Weights of a small GPT-style language model, trained from scratch on English Wikipedia.
Size: 14 layers, width 384, MLP 1536 GELU, vocabulary 2048, 26M parameters.
Architecture: LayerNorm before each block, learned positions, no biases in attention or MLP, tied embeddings, capped logits.
Training: a variant of Muon for these matrices, 626M tokens, 4776 steps.
MLP neurons of a small language model. Each row is named by its layer, matrix (up: input weights) and neuron, and shows model dimensions 48-175. Each number is 200 + 40 x the weight over its row's rms, rounded and kept within 0 to 999.
Before each neuron's rows, "fires in" lists the words (lower case) most often at its 100 highest values on Wikipedia text that the model never trained on.

fires in: "only", "name", "software", "left", "again", "career"
L2.up1032,193,225,251,172,234,180,152,211,156,206,258,180,195,145,183,224,189,172,149,242,215,157,243,255,207,253,142,187,216,195,168,171,252,258,186,254,211,218,242,49,239,141,113,203,250,183,218,203,159,213,162,170,248,174,196,219,163,220,216,209,196,177,173,172,250,225,198,214,238,206,228,204,291,148,192,152,224,161,220,237,212,129,141,203,153,234,175,183,156,225,233,323,168,221,214,174,218,169,180,261,223,179,248,234,186,186,169,222,167,253,349,236,205,221,199,162,191,134,204,204,237,213,223,170,205,251,262,177

fires in: "as", "asian", "azerbaijani", "asia", "balinese", "bali"
L10.up276,184,250,213,200,218,160,207,221,207,225,219,182,150,225,123,198,180,176,194,194,175,175,195,174,190,219,177,170,145,189,215,140,242,275,221,211,250,220,144,204,244,177,168,166,205,212,172,138,210,148,161,174,217,140,188,185,302,170,201,157,249,208,156,164,151,220,169,171,154,207,176,258,224,252,266,200,234,240,277,218,232,223,180,171,215,161,216,271,249,248,161,197,219,193,175,204,73,243,165,222,178,129,239,157,176,238,230,135,202,134,253,167,196,195,208,202,264,211,182,169,225,226,222,279,214,195,174,193

fires in: "was", "were", "finished", "kingston"
L7.up572,272,166,226,257,133,259,200,268,202,173,211,195,211,264,187,174,219,196,239,119,161,240,162,170,147,205,179,156,117,148,267,156,216,193,204,190,225,167,219,161,172,143,184,229,201,189,143,269,171,239,127,202,186,191,237,162,140,195,242,140,201,231,171,163,198,232,190,277,163,245,203,200,214,271,209,178,272,237,203,147,120,210,119,155,207,214,185,202,136,257,214,191,191,237,251,172,208,266,198,216,124,141,217,179,179,202,185,219,206,190,155,134,289,199,269,236,187,257,244,174,210,173,159,208,102,246,197,156

fires in: "following", "while", "without", "after", "block", "despite"
L7.up807,176,236,147,246,130,234,181,202,232,226,217,213,228,151,210,161,189,201,229,171,211,216,189,180,217,164,245,214,202,244,203,187,247,193,76,130,194,199,222,97,169,135,172,183,122,190,248,186,162,156,247,206,156,209,211,220,222,125,227,240,201,219,161,221,124,180,132,213,205,253,205,152,218,150,248,219,261,242,229,152,221,217,199,161,240,218,215,194,200,170,165,177,203,202,255,146,240,203,235,183,202,230,195,207,129,227,263,267,185,178,178,251,234,177,273,175,204,243,179,165,221,198,230,213,192,212,280,161

fires in: "such", "various", "variety", "society", "discovery"
L2.up1528,232,220,241,243,165,240,231,274,207,69,177,307,201,179,151,179,206,138,238,153,230,255,201,192,220,212,211,210,157,214,177,149,176,130,144,161,158,276,123,184,209,185,149,100,178,192,227,292,171,164,198,144,126,208,213,187,187,121,243,267,200,268,210,229,162,197,248,190,187,197,197,173,202,195,189,188,236,208,278,249,195,255,170,212,227,215,191,198,188,228,189,206,187,155,125,172,241,203,200,197,141,187,98,237,215,200,243,292,238,226,224,174,133,205,99,179,173,196,190,202,251,162,171,274,234,132,185,216

fires in: "known", "website", "game", "campaign", "design"
L2.up86,142,192,156,220,172,216,196,162,196,258,167,240,190,201,189,202,286,86,181,175,152,222,233,212,196,167,124,212,245,250,236,113,261,210,206,241,247,171,197,197,200,73,225,240,190,197,251,282,220,208,140,219,191,217,241,211,182,173,140,216,269,192,268,183,207,204,240,215,130,261,236,173,214,157,207,161,198,198,181,247,195,239,219,231,199,224,243,263,199,169,284,276,174,191,179,169,198,228,177,237,150,159,114,198,189,204,230,236,204,197,228,264,172,264,207,138,237,157,159,249,175,195,115,153,258,278,173,232

fires in: "national", "international", "general", "republic", "final", "england"
L2.up792,104,153,165,153,110,198,186,174,181,168,219,149,208,115,212,170,272,210,113,154,161,131,196,121,238,202,194,171,250,190,183,167,220,283,194,209,154,181,188,237,189,236,153,194,206,236,197,194,195,157,223,195,279,110,264,216,176,206,253,273,216,196,249,201,221,248,182,256,221,185,206,198,191,176,262,169,266,171,199,210,195,199,244,197,88,165,204,189,213,213,268,213,226,192,199,145,172,269,239,231,192,204,186,189,269,232,177,257,238,172,223,229,175,148,148,232,275,144,156,217,210,162,188,218,265,233,152,207

fires in: "republican", "liberal", "population", "democrats", "democrat", "democratic"
L2.up669,95,157,219,132,215,191,187,213,270,178,261,242,238,236,230,165,212,162,163,126,306,183,295,226,218,91,185,211,340,115,211,150,171,244,255,128,187,162,236,245,208,209,182,216,197,195,172,192,201,257,148,166,176,144,191,268,234,178,312,158,192,133,288,150,176,248,180,146,214,163,266,185,181,240,167,211,210,232,203,206,175,257,138,174,147,225,191,189,190,153,175,233,254,198,238,173,131,195,177,232,216,212,135,231,234,184,179,97,176,216,229,251,163,195,234,202,235,194,198,230,209,206,196,188,279,174,201,159

fires in: "university", "school", "college", "master", "schools", "opera"
L2.up1040,186,266,237,217,231,205,187,167,173,163,215,188,197,311,148,243,228,263,130,218,198,213,206,204,187,217,197,205,187,167,142,237,229,186,198,178,217,127,159,212,216,175,215,239,155,261,164,265,186,126,166,137,189,183,236,269,196,182,173,201,280,210,186,175,297,188,206,167,152,243,182,150,162,227,190,169,218,165,171,219,206,201,148,190,246,209,185,212,189,304,240,190,167,200,148,281,182,160,289,105,166,166,158,218,201,78,204,172,255,187,200,248,225,207,168,160,223,159,212,230,252,153,249,109,159,158,224,226

fires in: "is", "general", "charles", "was", "majority", "singles"
L2.up379,161,200,201,238,212,187,301,243,192,169,256,128,196,213,160,179,196,246,118,187,277,243,182,208,169,223,229,230,232,235,192,221,178,249,214,130,220,257,203,210,221,208,199,177,273,284,233,203,202,206,208,216,157,283,204,273,248,194,170,277,136,231,173,147,170,168,181,159,214,243,260,217,237,194,157,207,156,213,139,237,236,227,205,231,226,182,224,173,131,150,197,117,179,214,166,236,202,257,192,184,238,208,173,158,191,255,161,156,209,249,130,106,228,94,190,226,239,306,208,131,192,132,112,184,157,221,157,240

fires in: "was", "became", "were", "to"
L7.up538,152,127,211,221,200,188,181,237,201,295,216,211,140,201,166,199,226,258,184,142,132,220,214,219,248,175,228,215,169,184,240,244,212,293,195,109,186,243,156,153,236,264,215,255,199,235,217,209,122,204,210,239,254,198,171,201,161,203,213,225,132,168,116,204,155,206,164,223,199,250,214,216,210,269,252,139,115,155,211,156,155,216,234,143,163,174,252,164,184,202,222,166,110,232,225,197,153,158,229,266,178,141,194,185,182,239,162,225,196,262,192,173,277,225,237,238,215,53,188,173,242,257,172,152,179,187,296,171

fires in: "until", "before", "us", "since", "usa"
L2.up119,129,212,167,221,244,213,169,214,192,247,166,227,204,214,152,184,244,222,243,160,194,174,249,215,224,185,171,210,170,138,196,164,213,192,166,134,179,186,242,174,209,181,155,226,158,155,188,169,134,211,172,194,135,161,268,187,176,134,309,233,152,200,267,226,201,228,209,146,195,164,193,232,193,169,285,218,264,227,174,190,159,164,185,276,196,223,216,250,146,187,263,181,181,256,244,207,108,219,161,254,207,204,185,183,228,131,218,223,140,188,314,228,195,141,195,249,312,141,205,202,234,230,270,266,104,239,227,202

fires in: "bronze", "world", "career", "medalist", "austria"
L2.up799,259,181,287,184,188,199,262,203,141,205,159,202,237,189,222,212,142,149,175,217,231,217,227,179,131,195,110,93,163,195,246,218,296,216,221,184,204,204,227,225,153,207,238,194,166,261,200,104,152,155,172,177,234,192,196,262,163,171,247,200,181,165,206,219,250,196,121,197,217,259,207,227,176,202,263,211,261,171,255,141,194,85,235,139,188,131,218,257,144,151,136,217,175,180,159,150,273,155,245,263,216,175,168,182,247,197,222,196,276,207,204,202,180,181,157,178,130,197,220,206,260,188,167,197,189,183,290,152

fires in: "were", "was"
L2.up267,234,137,196,231,188,213,167,177,272,238,283,173,198,267,234,212,230,234,208,114,314,291,191,211,142,191,169,140,124,232,162,132,209,164,216,254,228,215,251,203,197,154,156,233,187,172,177,140,207,175,182,219,212,213,244,207,234,236,191,184,181,163,156,204,106,135,80,221,193,167,190,215,202,221,222,147,193,194,214,232,269,170,183,216,249,214,190,162,186,215,237,119,222,179,209,124,252,206,220,216,221,144,199,196,127,170,163,236,191,222,213,208,126,160,248,146,180,259,222,234,175,213,211,171,193,192,309,206

fires in: "world", "chief", "movie", "chiefdom", "underworld", "performance"
L2.up1214,141,153,245,187,224,236,187,187,228,166,223,271,177,195,212,166,142,177,216,133,208,237,206,147,212,192,161,184,197,236,204,213,226,267,205,220,158,254,265,250,149,235,219,222,138,246,166,162,299,158,165,230,155,235,213,286,254,172,218,250,191,232,272,147,230,172,230,160,173,250,198,254,231,222,188,205,223,174,217,162,91,166,211,195,105,169,196,291,222,211,186,201,179,203,220,183,243,130,169,174,197,199,196,229,157,185,207,242,200,224,239,203,176,160,237,230,222,195,253,137,208,173,164,161,225,229,135,228

fires in: "no", "n", "noddy", "bcpnn", "name"
L2.up145,166,125,157,240,209,273,214,236,251,179,189,217,198,210,204,155,243,172,191,204,112,277,200,203,251,224,202,141,212,164,243,209,122,238,133,160,163,217,159,182,215,276,209,212,240,265,180,182,195,127,139,226,196,155,170,137,154,191,165,271,201,195,255,81,242,200,146,192,270,160,215,206,241,122,208,187,200,156,214,298,241,190,219,249,240,204,244,291,234,202,210,203,198,248,154,170,226,219,138,98,273,210,219,186,214,168,179,232,140,205,237,202,202,166,187,147,238,212,144,165,208,121,271,212,203,193,241,236

fires in: "states", "republic", "germany", "spain", "england"
L2.up238,207,214,161,183,165,193,125,101,170,167,189,243,202,171,214,88,222,200,210,183,193,226,223,199,209,227,167,186,210,172,221,235,145,176,156,261,210,190,111,193,177,207,145,205,190,240,219,150,148,203,259,163,204,201,232,178,193,222,271,153,169,267,192,211,106,157,139,197,198,161,181,266,216,199,216,205,304,198,272,154,200,194,183,179,136,132,227,180,241,228,264,275,147,164,125,221,177,140,113,184,202,170,260,188,199,266,212,197,239,210,198,256,200,188,206,170,182,262,159,160,170,140,177,159,184,198,176,215

fires in: "station", "building", "win", "to", "terminus"
L5.up1281,187,210,188,211,262,139,165,253,124,183,154,121,210,166,153,223,185,197,165,209,240,177,120,168,201,249,173,163,199,137,188,159,186,227,215,135,316,174,281,203,149,178,203,174,262,244,181,298,182,208,228,220,209,248,202,217,201,167,184,171,170,207,244,177,188,167,273,191,222,190,174,232,237,117,129,174,251,169,219,202,223,187,217,213,210,175,241,177,202,272,190,255,201,209,188,241,156,232,166,260,202,176,199,173,140,225,148,159,212,139,133,199,171,292,147,112,207,192,176,203,224,196,182,176,231,198,181,241

fires in: "most", "major", "main", "majority", "technical", "technology"
L2.up4,177,212,235,181,247,204,227,150,178,184,237,215,115,234,222,161,179,254,224,263,195,230,198,192,156,201,179,178,182,190,174,229,234,256,210,187,275,187,99,187,215,236,203,211,143,234,190,168,202,136,206,194,250,274,222,302,311,196,196,196,204,286,167,291,278,213,309,208,233,173,187,206,220,168,173,163,187,221,261,182,203,221,202,244,178,175,147,247,194,209,225,146,187,176,211,180,212,241,263,124,162,223,175,227,213,199,286,153,182,180,278,98,152,170,304,182,186,210,328,225,211,128,209,154,229,170,216,197

fires in: "total", "career", "time", "bronze", "year"
L2.up1466,243,146,217,229,125,209,165,170,284,250,157,246,158,230,153,158,165,120,168,203,215,202,222,256,197,174,231,170,129,281,146,153,304,200,230,248,197,200,208,181,237,210,163,215,191,238,192,153,182,217,233,193,203,157,174,234,204,149,289,231,158,230,145,209,245,171,151,191,212,265,129,160,174,240,189,225,218,117,224,241,193,201,248,160,257,180,211,253,144,202,110,179,237,252,201,199,227,222,203,222,172,128,164,199,244,142,183,165,260,250,162,174,148,253,224,251,218,210,273,157,252,160,197,183,175,230,199,173

fires in: "team", "after", "time", "while", "club", "university"
L2.up979,231,111,270,279,144,240,133,182,160,250,162,242,247,150,206,154,202,173,132,195,174,246,105,231,231,198,177,226,192,251,177,194,261,120,142,225,219,201,231,134,266,151,172,199,191,237,216,221,239,137,232,173,188,222,222,145,155,138,188,204,186,281,189,227,227,210,230,192,156,207,157,214,274,227,175,217,239,114,131,209,178,213,228,128,284,227,235,206,170,186,219,135,143,208,207,228,206,146,201,173,211,201,159,209,186,153,211,208,222,214,224,230,292,236,232,172,210,239,162,248,211,211,186,171,198,130,226,198

fires in: "school", "place", "member", "head", "schools", "state"
L5.up999,171,204,161,195,229,198,161,170,238,170,250,202,173,261,135,137,192,206,148,151,141,231,178,244,235,218,214,221,228,244,154,195,163,163,244,205,180,202,124,155,209,222,167,275,175,184,261,246,193,177,249,159,146,138,231,210,180,207,139,151,151,200,233,206,157,186,198,277,211,244,256,143,225,208,113,179,250,203,228,192,234,165,230,157,159,159,177,191,146,220,222,209,139,199,221,239,163,131,247,203,183,170,227,204,220,203,165,155,220,223,198,166,219,198,159,212,172,195,189,190,201,179,169,199,141,197,264,200